python train.py --num_key_value_heads=4 --norm_place="pre" --norm_eps=1e-05 --positions="rope" --rope_fraction=0.25 --qk_norm=false --init_std_down=0.0 --weight_decay=0.017
MLP neurons of a small language model. Each row is named by its layer, matrix (up: input weights; down: output weights) and neuron, and shows model dimensions 48-175. Each number is 128 + 24 x the weight over its row's rms, rounded and kept within 0 to 255. Numbers have three digits each.
Before each neuron's rows, "fires on" lists the tokens most often at its 100 highest values on Wikipedia text that the model never trained on.

fires on: "f", "-", "v", "el", "r", "s"
L7.up315:154145114129124126092146130112132144111082143113142116131133142135120180122123082123116099156144114156146177122147135100130150127128096159153089154168098179109184155152137149158100132129149083092138131117181176134099111125132127092135114141102108161123136140122143178130141121101131157170126106077146108128122141103138142154147108118140174111121109087086118148127162140137123117127127
L7.down315:121126093120144130157133101136126111151106110149138118117104089137081179136088108117096144138102148117148143130149183124099159124132113186133148157127123149107135143151146082148097097105165107120129156106128103109145110141160156107146131105106144153142103128142151113088104089120119114169183155157167156151129089133140163137129114129121104122135120115114121118136156109131143132149162

fires on: "ly", "ore", " not", "en", "y", " also"
L8.up816:171111134119149152127123142119065110148120121136144065107143138115120148100141163129127116160155137136155106081109185132117150102163145162139123156148110111171139178167097162115138135136119134093141108110125112147172144108175120131129072150116150110100155139138099091157106125098126133116111123114127120117100113170142079136116121124117177117131126145089141126115163141144086165142127
L8.down816:155121134100130142136092160120131144092160158125111142129111153151131124124152152154134123140196080141064098095114126117129104122135164166160124150111141115089158128085147119143173167118132128146106104116123113083126138096110170118184176112129113099152103127146148106111146097127093100100128114150124132118139151124137107095098152082141098134086110180124112108136146110116151140099159

fires on: " of", "ad", "ward", "ong", "es", "ed"
L7.up882:146111148151102116127103128108145128173135160116140129109112115131129141144096149149089101125118132140149125124131138127095136155127125150159135129171183117126133113142108094120116114093094118089106107110138130146198135143094098104145116114146131110128119149125144113151066130127142087122169148130140116154116101167169140154103105175159151136144119144201125137111177103126136107161176
L7.down882:115132147135120095122126109171139112121153167180129126134185143119099132116153118153131153097135129172112146120165108076183146157073166110117097101159118160159138133089163157131133087097134156146141097156169111140091132099116079088107124136149110135122159178090130126151122118150154079141170125147117152110126165111116096151149136076110099125091113118140141134077130142126112128119131

fires on: "s", "is", "ip", "im", "g"
L4.up200:151086111144169099167144108132123084118139143127117119159187119073124139104080097118110134151112101119107157120157100116137163154142152145123162124116125114100111098126115150087151132131120127106165130164152173095094147165160119126158149145113090100097123108107142144160123117130140135104095158145118145169096120127144114108116120135146137115086152137144150118139102127101108158140104
L4.down200:122095185146091131133168147105123119141122147103162144115148093124139157104176152149125131135119138133133106158182125131147149138126092110121125110160128196140092125160132139128102160124119151111114097180156127124114124057108083151106132131136143129143133127146138106122120114132125107129081154117106099106148121124116113163110106171151117109146116130204126158146116116110160108152142

fires on: "t", "er", "le", "ent", "at"
L7.up281:087167081136155109151158132086112098104129141147139130165147126136107116108139121105118121129118163152086153187170108123135081128165144129157124122167130136122122174152112106123159116108158117144133147164152122181139118134123144118093081085140134103148120123081123128094114123112136141078171196066160111121143125119136138156138117139095132121087132141117114132140160095099157134167145
L7.down281:134163158138137126131136126059106105135163088100117146093144152118098113157129139113156144116129146152054106146111139114126099169133124090100125134177136168114134162124105132122133116098102133168120140158161146083110136141152117160087112095136107128149169129132129106110127119103139116139126095105117137120137132110132172175127137111081118112099061157143106108101151160126108117144105

fires on: " at", "le", "t", "i", "oin", "s"
L9.up832:124113120116105159146112132100112156107170155146123165128133151103147099126105160112143071133148172087142138142154124111120106104103108164082145141138136080143119131112137130088098127123175109132133102135135122155144133145151139101156115156133146079108132128138146148096104141100144125125127136175118146138062184108118130124109178137133147167111118091110151172156129121121151137081117
L9.down832:152134129167132111090120147128081151101087096133118117109146126158151117130155111087155135167159153145159112147139130173154109161094132128130115069163104092140126107111121155129149132130140152161107120115160125128122064145087134122099155122126143155134135118092094130112122140110145127125139130148100122155136109090113139141088153151124134138124135126168143106080135143130075110179110

fires on: "in", "e", "b", "ed", "c", "es"
L7.up875:141073083099110177121109148132120091108141101136145113108155132129131142132153122156130169104099095153127123123089116099110112099124111154116145145178143139142154137155141151115118096171132140166117170136115116131107123136124141150167111137086117178162141084151144089122172160087132103114131120102141129115129135106140119122128120072143140096060115166158146152110135136163101110125163
L7.down875:149104104124121156147081194128133166094113163157133096084186108110145080119106126145085143103124128148106170132144111122080122117121139100132099183101105132134113128120140102129132072118152135129111116090180105146113102147160147127124126138145132186152113153132147165131148150114133112155136126142141181130125121132150093154134145093107106127118148147119129186105140138101155117165116

fires on: "ly", " not", " also", "y"
L4.up281:180116085157174149147116151128124141151129148110122098145133130137166139132145179137121131123134125143135140127122175124129141102115139197133109150169111172098137123114092115083137126114141157108122125107099154161136105103163175096114113105172133114108111141082135109101110114096119123147173159135134102168139144123126159150127116119082099084137121172182113133116156146139118119152137
L4.down281:161130125109151130123136134147135199087119152059140141144157147132119130149141111113131100122128095130113121170157104157109137110095202148121109156136144142130128121120131114121138139140097133139120110115109148114123097130118110119118146132131128120136077107080164141122131121103125141151151111128162157134116135094163127101131147090098180149131106149125115111158135112108117147114149

fires on: "ou", "ar", "ed", "y"
L8.up738:118110176137108123113141145090124108108117138088147119149114154087108131096160105141115158119139142094116096158110130100098176107151142166130142096161139134147153142108111114095141117188131118145147113140097145165110107116135128138122101146163138107134150136083163116093148154130122085127113169141121083111123154123172097114112154139163139143120108079129117172112174145127104136103207
L8.down738:141145111123152176127128101107125138149138134105097107104121112125143117125135173093162127130156177149121126134161115126144100161133082131125132155121125109113135131131141128132131108078136116142104136105139125097132127108134125132120153128143086174129139107152107135155129107119128110101156111154163143132131095144093132130169128094129094106146159164136119087142110116151118080130097

fires on: "d", "at", "le", "y", "ly"
L4.up186:125123116141143175121159114126141120082132142099163149099077125145119090117094141120105094194149119147130124084130176129161132130151113157153158137130162113143109149172099129082140141110108162109075124103100167129138127139129122110152082168113124136137116171103123120114137087138168081093126115122107119139117149152142129117122159142116150150160163119106128192137148186118113119129080
L4.down186:143140138105145145103142094137118122139137148159156131109129152137149162114138168132136100143153162137109127122121137126150121126172139081092090147102209143120112110106131132141155080116133091138120087130090156135127133117161142153137148117128092081127134176145107109115139137128128132110145115101106118080106161161146110137120160147129135156103152100143112092158141133131123154136133

fires on: "ig", "em", "ign", "ed", "im", "ion"
L7.up766:136136101131079113155136106069161136116136129135129124169144140135130152155114099121189100123189131154108148093095112108138160132151118129130135121101137163083168131122175122125120119148144139120092121161149139128132145148079136115143155119123171135155095086106143122139091150091143130165095138129148153135093097151141165188141097140135130119119113133136166131097060192149180128132134
L7.down766:083154087119112130119072109142131143112159137101094139098150105105099069167162150132120143137100168109170105089080158140119138145121150148126109113167139157090132127149140133150122168138125098108121148117107091113155143123108101168175151162129150153149087102139115153140151095103124101107152168092106108133127134107150112112166137116166105137137147124125123121160189165109127120121150

fires on: "at", "ov", "y", "old", "t", "ound"
L5.up704:062125128145121168092173095141122106103138154154151141160139091155166131131137136101138119112118146107119143162162128096148172129139126112126116142165075143101170154148106124116173155133118108128151151142094111190144137132133126110141131099123144137110139131115129142112165147106152099087114120135152107112147139108117152115130107124091163078116131112173133153162085101120129130107147
L5.down704:160128120135140132180092123081138174127104104113152129104073163128078127112116128148121142142110119113127124127106119163121076157128146135178124094139143109161123126117124159141074130075128142137132127158169124110134119128159173146159138080161151088153091121145104166141118082154156154111087141127138147114092108131136094104135122114115143098151119156139135085128181133162106097109154

fires on: "-", "al", "is", " of"
L8.up168:123158144145142150141122114147137105144106145127190131151137151125175118104121102104119118163101112173150127163104154157097142130115133121162092097127113128152130115100144136122159153140146120115120099158112131158140087135133116101173116118109106112131152118102117133107110096127095105116114135147117102134118128121153123144111124177146118125101129147119139119100121159129173131161182
L8.down168:124163103123116145122115126129155152158167128144111103149137153147098118091080152078097069119174114165127103147087109186133116145137140124133113133133135146114152121127120148109121076114138134122128144137118105107109148115130154136156109098134129148156160168118151145195104152074138161147142157156126095140140104121142037127153104108112134164103158094157097073098137098118140123141109

fires on: "-", " W", "b", " E", " S", "is"
L7.up216:126156145168121152139092125110186111116104167116175160121149127099155121137094117149114145128122128113116157137116130168158144148078147123149110138093120113114117139140119097139119114143138160133151165118167119179160086118156085139167145138134134108126145104104096129166131140126126169106144112132142147136086155121145106143189115154179128095139152131089176123129151113127159109138111
L7.down216:147156131092144098136100133096135167163145100095160093143152157088106086103079104103094130145164095116127155097089149137112127095121117134138123133162108170160105135160126103130089136114133140123103063190163160086121125130172167156124131144144130133123103139129131109139125168116092173140133129145148163137129163149157103098122170110141175117135142110124076159121157155117135132151103

fires on: "or", "t", "s", "le", "ess"
L5.up338:127114135124130110128141113138116125111123093100157190178126122092139098147111119103122119119158120104106135166120125156116134132138113112117159113168171118170136169156177100137088090120129142126105137140165147127104132121102117157165088112138150119166103130116163147111117134153125104143105120156171111127131185138134137152131149145181129156068080146117128148164136119110161115101112
L5.down338:120131098155152115167124102146115131142106137139130111091113080148141159096130115154178140109117160132112125157124125132121135114120122106138139139170098168110108138111096114116111137108165134152159071126173138128146149105112119083133134152144098117111160097127095128128128119099096130137126143111139138102121125110149123150104094116102106080117183145137105142096125153162078108099121

fires on: "r", "f", "el", "m", "2"
L7.up81:117148116106100154118128124104111110099133156098135141107141075116162180046116100136109097106161160137116099141096149106151141153130115136146097171171142150141138141117114158173105112145131101138137121143108169131133108151126141128161161122120140127162076159071118137102130093150143150140065098103115159104112111105136118136129096126116088120149108109135171102112146131126130134110127
L7.down81:093111100137129133150162132136105097117137166118111102086124088122146130141173102162136137146096047127108131134126122114127185154131081114147081128093102121112136130086131083142097175128102140110157132131152098132126122142113172164153142121135166133132139083180108144081102149119108120127124072089143136128128133149146114102144156116158155154149173163113146111098142114142128190138120

fires on: "c", "ed", "iv", "ce", "em"
L5.up117:163087116172136153145126168061095151131115104113123159136149152106150107134128131114159121089149091119102151120089107140137158084129102138144113130146156103136128132163133122130131094131108109095123160094118089117106140144114159114151146111090131103145087102152136089159134142132127135134119150123162175126117164124134168190161145161124107106098117180176112120123125143154095140165134
L5.down117:079181125100145111139123134179148110104125148102119114104104104162143135108095097115108153136140164148152100105158117131101106154113167131110166073142114135172075102083165127128143115155136145152101112125128112123135118143188087093158167157188110157116113169141073146132147104116164063121097127155106089134112111122130134081119114145137119130131141134133151151114115136120152144125113

fires on: "t", "le", "are", "y", "ent"
L5.up650:081154086162138139097127114131130101119117122096114129112157098070137101164118085121152128156104158119104112134129110117095170123127103152116152129132130160150143160114101116078143142137112105100128137115177075126126137158133127100148124110180129162154130110147159132102167116118139135088091119081149150134133134139106135123081139129111114111114164123182155102115128138139140180151168
L5.down650:124117161117108135169133149113100163116126165138154134129123122158130103104144150126106136114144140132107112138099178128134094171130155159120157093114111124136152103130107181138145111141179102111170133144133136129092125116103102142105086139134179093065140101095105144181104124111153128161168132118132081134157097096141129133121140114138120148149116133116108128151104169124110136103159

fires on: "y", "c", "ar", "i", "os"
L8.up836:116164130142168147151081113113141139123138139138155128106125151122103116120143129142105142101114106094146094093141123089091111119136130162132130105120153129175111167113144118127124126157100102133112133129132132123143127147137154133123182150160105153106200102097131129097145148117126130169126131162113111126086116077140140145122118110129171184133158122166105209121117146135141166117144
L8.down836:134105118106111108121120136141137159138095110137100092163139078179157111146138106066149125176153138149124147170143169121135123138128131081159138168113124113124124104106147108133103121139143141173124102113156140110143124122136139085118113105116104138150108117162108123183114140115125104106157152125089075132133174128081118129106137156127093094103126125120120080146105106139141110140112

fires on: "ed", "ic", "ame", "ct", "en", "us"
L5.up681:090134182138132150131107150144095108136112123133169139138137165131128138132167097125100098096108124142190128088172118126159125126139165151107159115117127149122151112083093125160109139121125145100136150154148139145132168114139133128115126088168112110159148110109122157142121156111116085105107149126163129126137114130118086149136151137127138157134134140124149104139148143150129117119144
L5.down681:161131092133140129143136081124144190097090147099120120165129114159143069132096130134130115169140133110085166149116128110135137107117103093138100130132140123144086144132146124120118135139163112150139152086123119110153093151111108144159113159081126146105123129161158092140113113153157156149141114165141113121112187152164140123129101129121123120103115121151123143122113131134131092121123

fires on: "4", "V", "5", "T", "9", "0"
L5.up646:118087123149066142134112103141106131170117134157170169091118124117128124139136127153135127119128111089105133147146141099142181134127139132116168137108141138110159134090123135137129101110103167110148158166151109162127089090101182112108121135135119120148139125099078110107107141101104107132114089097142103112114112184071154136143114135132116110104185159109137172131123116186115139110076
L5.down646:131143088165115130092143095114146093109107093104128114139148114128136170158098114162109112108157083133165116144150145113102092174184146125110134077103106137136141148142113131131155112095152129139114164111062098135113159108110120155139131183113144143146126150125121117141121134134122136142085139155112125128152125136153104141118147103145174129089109117114083159104146102135186132156089